config.toml
n_layer = 9
n_kv_head = 14
norm = "layernorm"
init_std_qkv = 0.0257
optimizer = "muon_variant"
train_tokens = 1021000000
dataset = "wikipedia_en"
MLP neurons of a small language model. Each row is named by its layer, matrix (up: input weights) and neuron, and shows model dimensions 224-319. Each number is 128 + 24 x the weight over its row's rms, rounded and kept within 0 to 255. Numbers have three digits each.
After each neuron's rows, "fires in" lists the words (lower case) most often at its 100 highest values on Wikipedia text that the model never trained on.

L6.up1134:076095113114175107159103094138088126100129126144088162106092101134148077106109124114138117114120138117077153108086122111128112152151101054133162155146152148137128158152132093055096128115107101141161111129116163133116159127125132156151117125122141088095122114118118131167104103151150139154
fires in: "and", "before", "to", "without", "by", "for"

L6.up929:136101158096163147127153102145142098126162149115115130150147138171132127166123152099119145116113115110111136101183141130145119143137159102140129125126120127126134097153170131139127107105118146134141140099127111141109071161165132142104083133162148182165132108161100077124149153153077157134
fires in: "the", "of", "as", "and"

L6.up1449:165139076132114107084142153094129141159117147119138118124071176111110076096112112135160106106136108130146161181150121150114147165124130108146142122116125128154134152136102134153156145141094149098134088174153121130110119104130166108126104111114143107076151133123149107134094131133101129123
fires in: "had", "has", "have", "having"

L6.up3347:105101150130143141148100113120106137068126148134118160159188117125107149111086091132090122099099130097129084136114083147158087145122153157141126135128157126092142099143111150114155106133166178138153155141107135166115109103148140144098164098169139092106107121098112157176143118142138140088
fires in: "to", "the", "in", "its", "from", "for"

L6.up1242:122138156122115122132103107124142128172150113121145095120154126136156165153140129136168154136162082127120130097098138106117141114136167109110144148128103153097118123126113135162131142152152105161118115135132146183137108103145093146122147126128128096104110113092115141118154123156170139099
fires in: "to", "for", "from", "on"

L6.up2290:114126174130059145120150146134093156112146114107128117123125127157109143107109137108122104132106124077167086134125138155120145076108157163161098147134134147140154136164111177139144115115130097126101135157120141108157135138139107132118104126118143143103093142120170133121120151139097123117
fires in: "of", "the", "to", "described"

L6.up3569:176153110097145121134158114115132159131139118113145122112125102121140129152124164143136154136176172115115068170155121069098105132134122126120137163123188150108097089129115146144118076095102114091129107143122160129179136134168126123114092093136140114135117142164097122107151114116161118141
fires in: "would", "to", "could", "can"

L6.up453:099126167146087125174130164132138152074109119134173108096158119148122191114101130095139102108141123123095063099113099145157127119101121109147098127038128122118131135123108129134112149097155143100148121175138118157145113139123148145092147141163108114100127142129094076120091162112117156097
fires in: "the", "a", "in", "of", "led"

L6.up53:057165151113112106142133089128081141108146139128099132125132141161136108096097151124129147145149111137126117158141141146113111096101145141080112170137147120098120123125107123106128138133152094127146155126100104117111141129161157123144167112172120107087128123089117143153119105117137136132
fires in: "was", "being", "be", "to", "were"

L6.up3357:099116134153141082118138133156152143145177118124084116153114132136128186106071134123119147162102130136164080155162097165141107106128116129134082138107158137116095113147092127145128161117128133132130113100126082126145093110121104122087144127143119145097150144134155141138119120112118128084
fires in: "was", "is", "are", "were", "also"

L6.up2860:118121134128101143127116141150106153082143131083103139153091124139142122089137111130160103108148156121153152131091170178113143124121144127103128144182087086084129090143137090114165096121144139121117105121126142104117134142079140093134104130116144132135106125109109113115153151133127117172
fires in: "of", "s", "to", "the", "for", "a"

L6.up1788:106142124167138136120108101136099123101082154104172164158123169113113138121128135106127099161139140148091111165105083156124125051130105107120159095114161100136170166143132081148149134156126135150158163117069107125149126142095108138102154071125156086147096156118137102108115169150147110122
fires in: "the", "omaha"

L6.up1241:083122131118106170134117151132107168088109138149154148113147127147132161118111126134098104085132132081142125136118114167165082104131132164118147142107183112127121129141135109146119104163099145116095150112095173151096131106109124118160150110136130155126149158135143133110127130157130147081
fires in: "his", "her", "s", "daughter", "the"

L6.up3111:079088109122117133097108114146121145104119143136118172131072156137169136148115119121123114104057114152141082141096139160114108100095161150118144138148135108081146121086108194125099099118130125141105158096115105136181121137111088140136136135172095102135121137158122066098141178124140113110
fires in: "at", "of", "o"

L6.up2039:120118127118175088081150130096087112170137120142113152148114099139120122150168127142118117125129098140141108105115141116077113099112122130143154148148152116098096154160132120178075155154109120153154137118135159106125190145095115145136086113124106131154138112119136135114113143080075100140
fires in: "the", "as", "than", "to", "a"

L6.up1228:098138125131105133168184122149112161156142156114145113131137123129176103103101128114118151119111081081147151120125068127110127152105144093132141127156128101144127113092149108139191125119123160072115138163115107134167117136093154092090116116127134102111114137108111145117155165127164082121
fires in: "to"

L6.up2589:115121194130128142146125125110083162123132157184106130094126116118088118126128102141113147120138112141076163153135122161152130142126086155138126118126153132125134133108122117138128149123160159138124135128084121099147199122076148174126162111147157152086111145089105125098114127154155064105
fires in: "in", "named", "called", "of", "as"

L6.up3046:159118136078122127129170124136132136082143120095114130090193138154156133146113131131141139101186124125138141083098118124125116093090161145148113102118155118131144144132134143141130116126162141072087149132120074115122163147108134094144139149096129141130114091133098105100082162122096084082
fires in: "the", "s", "its", "entire"

L6.up2984:142140138114138143141113149137109154155135064136130145118088085129130169126106133149079098095139145173122084123123135114123085156130077133158129111160159119189120102131145089104118100129124109135150139127109098164163134141153076141125124122153138128128107156134120148148134147165107170151
fires in: "in", "by", "of", "from", "for", "under"

L6.up806:113132140121155122111148120148158120158103103162112099124154155066114105151139075106125139137115133097112109153098144140161131158145096138147104078107096131126112099126143123134120113082153109143131121107147095119107094094129113119160140141108154105111120156149145127162091071104123134165
fires in: "6", "have", "2", "5", "1"

L6.up413:139073116130156132155132086136161180134106129105103131115112077143118122141156120122126125154167115150118147129085135121145146103165158125116120099145147088153151109114126169151145073126118142140157123142139143117152121085165127103197128093094141126104123104111129105158127110112162113185
fires in: "to", "new", "and", "top"

L6.up1953:124102155136114104126122091095099142151131139112101067181123125109136124106145146133145160123118142109139147146140106161144106142110166147117124174094098109100104125125090127093065108127110141151146100149145119116112120106133138103147152122099116126125118146132150138142130108125132127146
fires in: "and", "to", "the", "that", "as"

L6.up194:124107128141162123116120134100168093145096112157134125108113140140159112153143082112146119109142140115121130118086096109139130156134095156124163122119110121111152136158123181140160132099131139099133107116136178134142135153128118125117135135118135133143105079114149123125091055128108121139
fires in: "with", "from", "of", "by", "on"

L6.up2023:149150131154187125135083126118164104127098107118142129105112105113115181094103128059109131113134182146096149158148123090130130105172148134159160162162160103133118160130137142127106141132102129140132137167142147126121101171134115138130156159124144147145131107138119113141132149140106117143
fires in: "the", "a", "s", "one"

L6.up2155:116151144173149141124135114160083113123105155167122150137120088156078118108100098137156126106133101143104085104146095107148118107162108116152096122085155109151090097141145133141102145152128133155107096105126108159126173164139128125119142165106092142138136137119131136163129147139133128101
fires in: "the", "his", "a", "s", "an"

L6.up145:090107151125118117116128139177123126103098141145089115124108110102120089131139098141138147114126190093164126158117134100097104157115100143125135132120113131131179120176096145133191133138073149137117168134131113060092092123106126116126124112125128109113110113112148129125136133133139147160
fires in: "and", "to", "later", "then", "in"

L6.up3450:089131088112121158108092147106121123130125140185107157118132117112125094095071115114137096140133159102072166103115133126110089165124153137157128142136130145170164150152144134099106124112136145101107119146090127144114156098132118109108107128085150138117126154130111111124132108110102091139
fires in: "to", "the", "of", "a", "an"

L6.up790:092156172133133099156111171124125117107122140091071182124126138121166130098097134145100120132154127101110138133132113125105122131183157153165142130118128136146148156124158110118155151090126130101123113111158130137117181142144150133128143137098134141149146145111096092095099153118105142153
fires in: "was", "a", "to", "as", "been", "re"

L6.up1676:128139128155076112100122124082109137084114075128104169095154145123077127146100139152101114138140148119119129112125082121100114054139109107157136130111140137133122117152140128138102153142116132156085126128115132141110093121111109185122176152162123104143150108123148185134149118180134155136
fires in: "the", "first", "was", "to", "kaya", "in"

L6.up7:104135128142151130105170131130115138132080180094116156131080109133189118121128149143183121154158148104126191109127093104133150118115148130131120161141128134151154139107121139133154139078112136139146130125136127146186142112159147086123152156143167102099156121142151147135126137132151135122
fires in: "to", "in", "by"

L6.up3086:142138108097061174156116156148125123149123130127170095114124140110128128142124110124123095099117114133161142189102122177100083109131106098136152123134139131140121143144150122128156124096159136119134132130141154136114135143119137099122102129124096150127163142143134143155098176131104107109
fires in: "an", "the", "2"

L6.up2331:102151134123156116139119126109105136121109119140122137138132145116137160140122121096154115123142169093145122103132170127122133139127086131101110117100090126126097140139098114093134113176142132129131091132114103099123145085102110126135110145087153125088109172122112133121131102128146152136
fires in: "as", "the", "named"

L6.up2534:161103129140098097110145200090143140124163073078142131162152112122157146108166084111151108140124141116142121106118137180106157152112111131136117101199105110107141100101104084162103136149145097139105084140215106143103123093120149076130106149154155161133142169114169147111140144140142111104
fires in: "in", "with", "after", "on", "before"

L6.up2415:105125164123179123083135166122127120143131137153095130092173179145122177120128144139096110133151078126141139127158165137124107160123171098157114124106091110140135096148119173136153119143151148118108133131165142116129134159126112151078135157160131147113135136167121170138174135133152144084
fires in: "on", "by", "available"

L6.up2516:150109160102173158112129187100116137131166174081123106181144152108176088172192099144101095113140152076139111127078157101149127136130113159150126130125133122144132135150139081157133143109136127158100129149123115156116077173144139106144190129129138126139137101125115119093125096150080113100
fires in: "in", "of"

L6.up1738:101140098128128137093111142107115150135092143135178100139151137110131117198181107093099132124131146102145117102136082090125112139144103098152130126138105092119124150117134139125160135104138153093092131139184078111103115092114123120115142115109134145152134120164119120159084121163080139144
fires in: "in", "of", "into", "took"

L6.up424:112129174130126140143153133121172100129136131105096123105141139156102117158140095111166109132111131111124104136122121139135154133112144094183133134130122139109180124123137100175122109077127145123124152116120125130096131144119102147154140160129097146102136108144106141123133144116126127126
fires in: "of", "as", "into", "to", "his"

L6.up469:155133176116114099097133134142124128139112140090120138120134157103146132130101130117140131115114096113088136153134150135132148132163142126155140153112148104154113102122153158117156143112141139158119137129144098084107171142111128126121116088159166099145120125103143127101125140109122121155
fires in: "in", "at", "to"

L6.up3067:119135128119109110103135129148118144148127149105138179148143127094183141113104123141142157156145167125144183059112091150119106134132111125133118121136140131082180094136127146122125103131140120127143163135129140144081140121153156125093100131105133129146132109149137094135134081197102107145
fires in: "of", "at", "i", "for", "was", "is"

L6.up908:098146109159111129126139122080125146133137113110122158179108071124125169125137090106158166157122135137152125124179141105107141178118110128109102127122141112094176134116129109149138108116139103107135145096130178147143094100135128128160173107126125119128138162166095113138145149137122116114
fires in: "the", "by", "of", "for"

L6.up1113:153087112130123122132149126143129134111100125114155172108091119119122086161112111163122135119100109099126160142123063123093101129128132098141130098104120128132122068144118103094113148163086140186079136136116145122096118184108094173105130132165123147154174101143139186105144096115102100122
fires in: "the", "of", "bill", "piece", "that"

L6.up2820:129112136176116122155158124101168154119064072097114121069153108115132127151135118083131123101114139134155119116109159123158103126115097159128123101134153161118111139126126095106126118163113123112180125102104112172135162122129163142132150131149118140122126087157136137126136118132134134133
fires in: "the", "a", "s", "national"

L6.up2152:118150151116122107106137148068139126091096148127109147177151105123101108113096125106095106112114113107094151109121101119104158095120108128153080142169167153104137120153133123144123155080128130120143132105110168143146124133152156117110106169116111135155096138114070162195130130165120099129
fires in: "the", "a"

L6.up3057:145124123106100118132143157108115124153146150140148162152145117130143143134162102141145105133093113163122101127154159130131110133075124144104121117135158149122115125125107095113104148124145119134071172114110140142125134113150142097151145147171154122143122143105148108131139116190145111110
fires in: "in", "the", "from"

L6.up1364:151105122119147105163152072157138124110088159143165171106126118090094104110152120093115102110097117117176132124131148104138134120084131157115104104125166157126138136165145168087103140097120110168151144143127160121143128147154171129135131132120106172172129117147108122097154109099100072156
fires in: "the", "a", "side", "an"

L6.up3158:122176153164098114107104168098120161120090112122103139156079087077145120099139123150116146137122155097145110121112109082168123117116165134106116168118119105134138110117151119139125154125100108134196171066118122142189074134144138191135126090131108091079108115084163173140195123147089159112
fires in: "to", "for", "was", "then", "would"

L6.up2624:147121150112145102102140181130095143081131127151096105132111108092103103134117141163113098133143128137142160147152136079128171126163122157163122121121144088108128138102095128100135149114142125116083127135130131081154163117131157128093064151146137128116141131154144186089133157089157128090
fires in: "had", "has", "is", "worked", "for", "received"

L6.up1119:139144107121114102139148160138105128120115144149108147096071145172134121088147129106133122099101124105148150119121119145130090179135120128133132127148087145088136140105145155094146147135133132119177135128108124103186105151145106148120113130144152118151127145118125143134139101119116129096
fires in: "to", "a"

L6.up1159:163135157117085145130134146135111125135133158111125164157100154147161134111089165101133168113087109128123132100159135139142166180132117137165122101137150131147130135144133107098127077127145130151169117121143136117155131101138125161143141071133187139109167128140111102170130157171151109157
fires in: "the", "his", "s", "a", "as"

L6.up1646:128089126114116109127140108133092181107116192103134128136147123103130118130110128152124181143123147110153085163158129103155088140141172149107111143137160117098129144105089131162126110070093102119131120143121138139150146115151166107108114103152129126134147120143107129158119124140163100099
fires in: "to", "not", "would", "also", "and"

L6.up1496:142155147140126088126110170159130123095151109133120154143112120131172136129153117079102133151099148120144099133116113147107067168114147123120163160096127110157117135168115134151130125083150161152145103108169119104136123166101154115133148151129171124142113086149160168110124085137115118108
fires in: "for", "by", "with", "of", "on", "starring"

L6.up3136:120152129190118138125139145112099136142177122071166069109133123149089158141098111119123127149144089104154119136147114130121135094164122140158124118106142143103105105156109133135126111156164128099132158122120146119132088139100102114094196154133123121116116123140145125136186123100130143122
fires in: "in", "as", "is", "a", "his", "this"

L6.up2702:104090164107093139126100147119123161087113120121122139146122154145110137132104115116098097111119149095139118092137182165140117113159123174174105162142138104067153153161143122085130081089126131108111154164130126148125123158154126114144109114091118123119093115117166126105142098136119122107
fires in: "the"

L6.up1872:096130088145152114171090125131138144103166135075119081140152146138155099104122118116113124118109107123127109151095079119116100124074154141105121163190123149128136077150140153147132172158123096137133146126121157143160117103081147181142131083160123161121111092167124131193144127086103138175
fires in: "of", "from", "the", "in", "to", "as"

L6.up619:113073104144164125103130080136158128103150134128131120154094114131142124126087078138154136151076127129121151139111142108131143125130126147106126153098160137148161128121135155156109098142167150154138154129138142136178140119135143120129162104137113121097127109119099158097113154104131173143
fires in: "and", "the", "a", "have", "had", "more"

L6.up3093:132164138084129112112130119127159120131091113156146135109140067139120132144128164156163138157115090113134123125117194137118128132154153152119098127099092118140097073107137103129145100122137101117103126142180132101112129124143128134143088114114100116109114139094145102145108122116176126123
fires in: "in", "outside", "around", "north", "at", "within"

L6.up2537:108135118103133074104137152129121112163097130111104102123135132142108145143085161143112128119116126116105135146157103154107087120108149150135159175155122122123149134101094109141102148135127117125145103131110143078128141109142113106113133109133125119107112109156139125089096127102126154064
fires in: "also", "as", "not"

L6.up3217:150120116162144114159129131143074125147139157139122094144129118118127113116145110122150084124129155113155113106088135119117154144115183139116139130121162128134099126102095112130141123116138140120150177104149124110110133129097128175122122126137080105153127133113143150110135117165133136118
fires in: "and", "by", "of", "with"

L6.up556:062095182142131135153115169132098144138146163133143129136111165153121110115122120128184126118122121117135142151099146098149102089129172136107105121158108149104148083112120154078097111138089145140144118149148135139076088112134131094119127122129136121092150093114133172122116129102119092094
fires in: "a", "to", "just", "of"

L6.up2870:114147094096125121151110133158138135142133141089130165126158125119140114146124121098157124108130114129097116095075104120106150104142147093138136114097121103152132146123149098114122153134144133143111180133126152162090144152168123153079139136103103132093143121085142187134137136137167174119
fires in: "of", "life", "city", "into", "over"

L6.up2351:113119134110139154105135136102133134144143105086123108160118089117143117093152121146131183110132125107112134116114106116105158176126138092127151128137118161106131097110109124098159112141113139138164090097133128142160174115091115182120175115138156106140138148099158133141128100161128109183
fires in: "to", "as", "in", "heavy", "by"

L6.up2328:084098163105167150134133164173099151143127116104137117132132113109096106135185117145099173120143119123087100115120143106124133126110130144088110151132109105137148133153133152111131079116117097136099131102101135131087120135124119162122141147154143136136106092130153162106119129121186121112
fires in: "by", "of", "to"

L6.up2998:149173075124109103111137134078125133128119112147113139095115114145108142192182157117140130165132118122136141095105130101110107158110105125133114118138127120094127112141126094157115103133129145152115129112107098117113153097123093095089136112129085156116178095111088110129136097097155095133
fires in: "to", "in", "of", "for"

L6.up2737:119098091158093095138128147120152105164149142121139156077091105136158120143122105151147142096118070147119147168126126172090119134111140129097096149143081118106131139146117114103157087129082109152113147143132086150112133087083105102112115144148138127129127103142123133155088166119110101127
fires in: "a", "the", "of"

L6.up568:117129118164120124114128139158164144149105132110100092103114183113111124117160122125151092123132161136139168110122138117106133140136115137119119124129095133087163114159131171132097150153106091153182126122147126118097111142175114131167076170107089104139123129133103149145131142100116097091
fires in: "the", "his", "a", "these"

L6.up2753:089138113131099142096132116124102152048167187133137159094093124126136121116166141142143123138148116084146118128112117104100093100078103145146126134135116131137098151117138103093138108137140079143142113098141101144132168142144120142095132107123149104125133108118124107122096117163120105079
fires in: "a", "at", "in", "part", "during"

L6.up416:073083105113128137114123134131081132084084178134160141108154138130132087105152101145137123103113132098142126138079107213169136127121138095095123140176155140118171112132121176119182127182120132115120100155118133106134092097122095139131185126134118116139157133134121113150161160141103152128
fires in: "a"

L6.up851:076122189078162121093150149127160134131114118142102083122142136109114127134154128186161128080147144088119109165136159147114127112172105137144104137136131157104124128093118124112142093093109162113141139104124101101108165122108109115117094107160147144106126153138117118106131177134148145105
fires in: "as", "to", "a", "and", "became"

L6.up2036:121118100143108101140148141103137182097125162121095132124163134124139149150134146154124090106127147128116109115149107130096132076105102154113127103128169134141119138118147142154105079134154145115171082108100100138126136101120149121099111097157098089083118140144113174135171133150119174165
fires in: "the"

L6.up1244:129137107145154114143143123113101153113113121107116170128168154143119118145125158132156068156140114086155135151112123122127132104104112135133099145157120119137115082129144123144104134105106112129108165102113176129112151125136108124109101129148100147150094164134112079148131136123113144179
fires in: "the", "in", "of", "a"

L6.up3397:113135116136157136103131101048142149111125130101147134118149137103111129112135107119147130121104111110102085140161092151128177147092107151166097144147150148112132114128183167134184088141146168102087185136156103140116129156144143126151156144126102136157105103102124133140098169124122120078
fires in: "the"

L6.up68:138103115061105151070093124154158113089124131171158147092164158150123138151157123109107105124114104124121119142128104150155138120128122092149163155119109091107128095123101157113149091123147104134118131098108118139101096139109119123148091192124098119150177173123129087152169104146096093116
fires in: "at", "in", "from", "taken"

L6.up111:110187123126120124143132158131093108143131095143120132123142123096128108117128138122119126151152156158114145104091107090118144103172123138157159096091100139126128140169107138131090102166112127125136114100154089143135156161177101157171171121088083156137135116157100152094126155137146113089
fires in: "his", "the", "its", "her", "s"

L6.up2043:112156111160134159138119179121101159141139165109122171106150086123176133164128117134137157107130130119148144137117088066123128129108109115118132107143167120081149129157156096141146149112097119172122134119105118168114148116135154125133153094137135122133088128141093123121139094144131120091
fires in: "in", "on", "of", "for", "from", "to"

L6.up2349:108054118075115108143132125115119125113117114123141138126142098115159162176145114115109106132124099113108173124126097086164113120149138153138132111133120106073145155137125093144159147117083126135117106092166120129091180126086159144161097117106085143113117091128139123109148168153122139153
fires in: "of", "from", "by", "with"

L6.up1109:149127159114130117125093177138132116119104082127134154111134103125114130079122140132136143119110179168113146092147094104169119098123119198114128088087120104153103143153114121120124167131173094116092183159126134110126118123090118146107131123097126143170121115090121137143107168108120135125
fires in: "as", "the"

L6.up2866:134117101110134094125100145137112141089113124099122155105168147113106082113106078133144131180123128074138141144083095141146155141173136146147150151131103113153154122157154112142120152188121155164147134113162141107185128143137111123096164180131164116126121136084111119128123177120103111126
fires in: "he", "it", "she", "the", "him"

L6.up1603:122155144137111166126117165138074131137128132136116089127139127122117149115045126132182148090116143148100120125143133155144154149113149112158112170101167138114156152107152086127113119132142132132116111129075141117097108133131107111096136122112104129194148153113116153167123151142092133122
fires in: "an"

L6.up687:108152123096105152136109123095103091115110166126125131178101157107132119157136092161119114105133143112132127096095184087087115110126128163126139114167151164163156084086133091098201124167154103129128151149145132105162081165084130127104122093113114127149144161150109109116118100211135151162
fires in: "in", "at", "during", "started"

L6.up701:144148126115133111140140141098164146103107092126126143111120124139105169099163134127129173123151139138111143124153078153071113110120088133125133128156144158161150159128113077110079103193143144073114151103114137148114128145109148148136162099148141118135138145150117138136123195162146160124
fires in: "the"

L6.up2004:145162107150124089143123137116143148125109146101129158138129121115094137123186159102101151128125112122155187091160129153153147108126128105138134113143142098110151128117112107122133153037123136176142111133162072106094149144118193136126127116143171104137161130108139153160119113097171116120
fires in: "had", "with", "has", "have"

L6.up1382:140129105092122188147117122169135098152118122106085137109129102116143184106133145100155097113162059086139130112124121147156129142182105160163149103155114139099090089107120103119091051139171111099085110138096125123139101120142148104099113135109101094147116139134112106163182158108111130162
fires in: "to", "in", "the", "at", "their"

L6.up2738:163143089116157155144105146125172099080147104101088130131124159139113140140121113150135137138123139117111124096147125081093101179146131112121074107145124110122135111136131138124116166148181123117144133138096153112136090137150123124124195170111141150140105135159124159159162075154130071143
fires in: "in", "new"

L6.up3116:046141165140153183133103125124107123112110162109156142121168117082118131106135100131126135111080167104152152162146117149142156136118130141139135069077084135150136144142137136105125100147101113125135111126136125113150141165121096138151142154135159143110095103148168093160124153147135125158
fires in: "the", "s", "his"

L6.up585:099088111089153102135154129127141106163152092112111117102129143102141111135146126147163133145105134158112118139120127155142159111166145131155164146128186082118148124105116135131178106152132125113079137084142139120150116095134084141109127147151103134107152200125116174132161098092120139131
fires in: "1", "2", "3", "a", "4", "i"

L6.up2705:085102094128122148111122112126124104137106113130135135109114136139099128149117127136106088119089173137133124136124125131118131137097121098148151125128141117134123132118117128117097105147144154122132149101087168148101075173116102059083121133107117139170149148162153123133139119129123064144
fires in: "in", "a"

L6.up1345:134128102116112113121108145111100136090174067055137154135106164094115114119127115098139108155121123147126123145125144185147122126118117140137108137169120137165149160161157111146091126120106127123121138127118146131146170133171119137161088137114174160164085132109083139081144124057105205133
fires in: "the", "and", "it", "his", "their", "s"

L6.up595:148136135140116147144127167119054138123103127152160166155188122126133144149150137154128086126142128148156174140098141168094171169124094116131113094143127127124156101085143168116107127187130123114146110143115155096126123138137125109135124169165147144119132079131132133133087117120110137145
fires in: "are", "of", "among", "several", "various"

L6.up257:160128122131126118156133124098079119145126121081133094134113145135122147108122113121131147109132149129141137150076104123126119091097144145155136157151108131083130109111101129147147153121178119139187166128145112152094111135126111138112118111115161121116123160122110106083128097112176166092
fires in: "for", "while", "by", "of", "after", "as"

L6.up1154:119142085162130073151123120126122121112107128083124071191116174155141135162144110126097170142151119144124127108038120150118131115138111120102151092144140115100130171115107128173148121123125126138119089098145124135124170111162121164076145150102106133153122170136129126157116138154095075110
fires in: "on", "a"

L6.up3021:116100106119166141160144091120128116109137134104143147132103133118148147124121101143153136107092122148151145140105088120148130150146153075146145137150145109167160111102155092162143119106099154140103152143115111104116175171121103112092123106093145145130105155156125121102154141135119067085
fires in: "the", "s"

L6.up1912:116164115122157096124147148108118148133152171155118110146115138130155108118110128127162099102120120098156105145100165137135094138089132164098129122155119086110148117168138137113119128073105156115119074126123129107094128181139124124105150090154069134127126142136118178132089123135101098148
fires in: "in", "with", "for", "through", "all", "on"

L6.up303:117115146082130157166118107135093098136168106095173130134121087124086156117121135074133114086138091122108129114149132113097111147129149117111107149143114095112141149160105091089155110112163099146139129168138118100100155120127127122134161113128154119121144139145138129156169089140148122122
fires in: "the", "of", "and"

L6.up55:128157150095138107129166122110129098097147140129113123130152119114126139166099146103136140120091071111130106149100153070161157126133144125096124150143184101112119111111135141173122122103150129131142121079114097138129127149108119129135102104147117155148115126149131111125098084131123036113
fires in: "in", "to", "of", "from", "left"

L6.up1762:103074112105128130109113081147103088083106144154144123095155146109120102145148111129141090115105139153085120116157142156105131075111127147118124159124121111136121164143157112104101120134121147117106117129123108124155142141159178152114163127092115109103115141161128104132097106155147153130
fires in: "the"

L6.up700:087133112115100155090117120116124107102145164111118157144120112130152139158145154130104135098081114133109158125116135130133097062103125115121112129124153131161118129118127120133139104117128131175114128147114132153142159117115067132128124096127135137123097146070118111132190108126112142147
fires in: "at", "from", "the", "to", "of"

L6.up114:116125107164068097140128134125156151128125115100148120144147093129123112169142144110149098114148135140095132093110110140127171082112138067133122145153134143101160086145121115125160133108144135085076178110109131097095164145136141142121093135127132130135152134096131135161099098138125153130
fires in: "on", "commemorate", "after"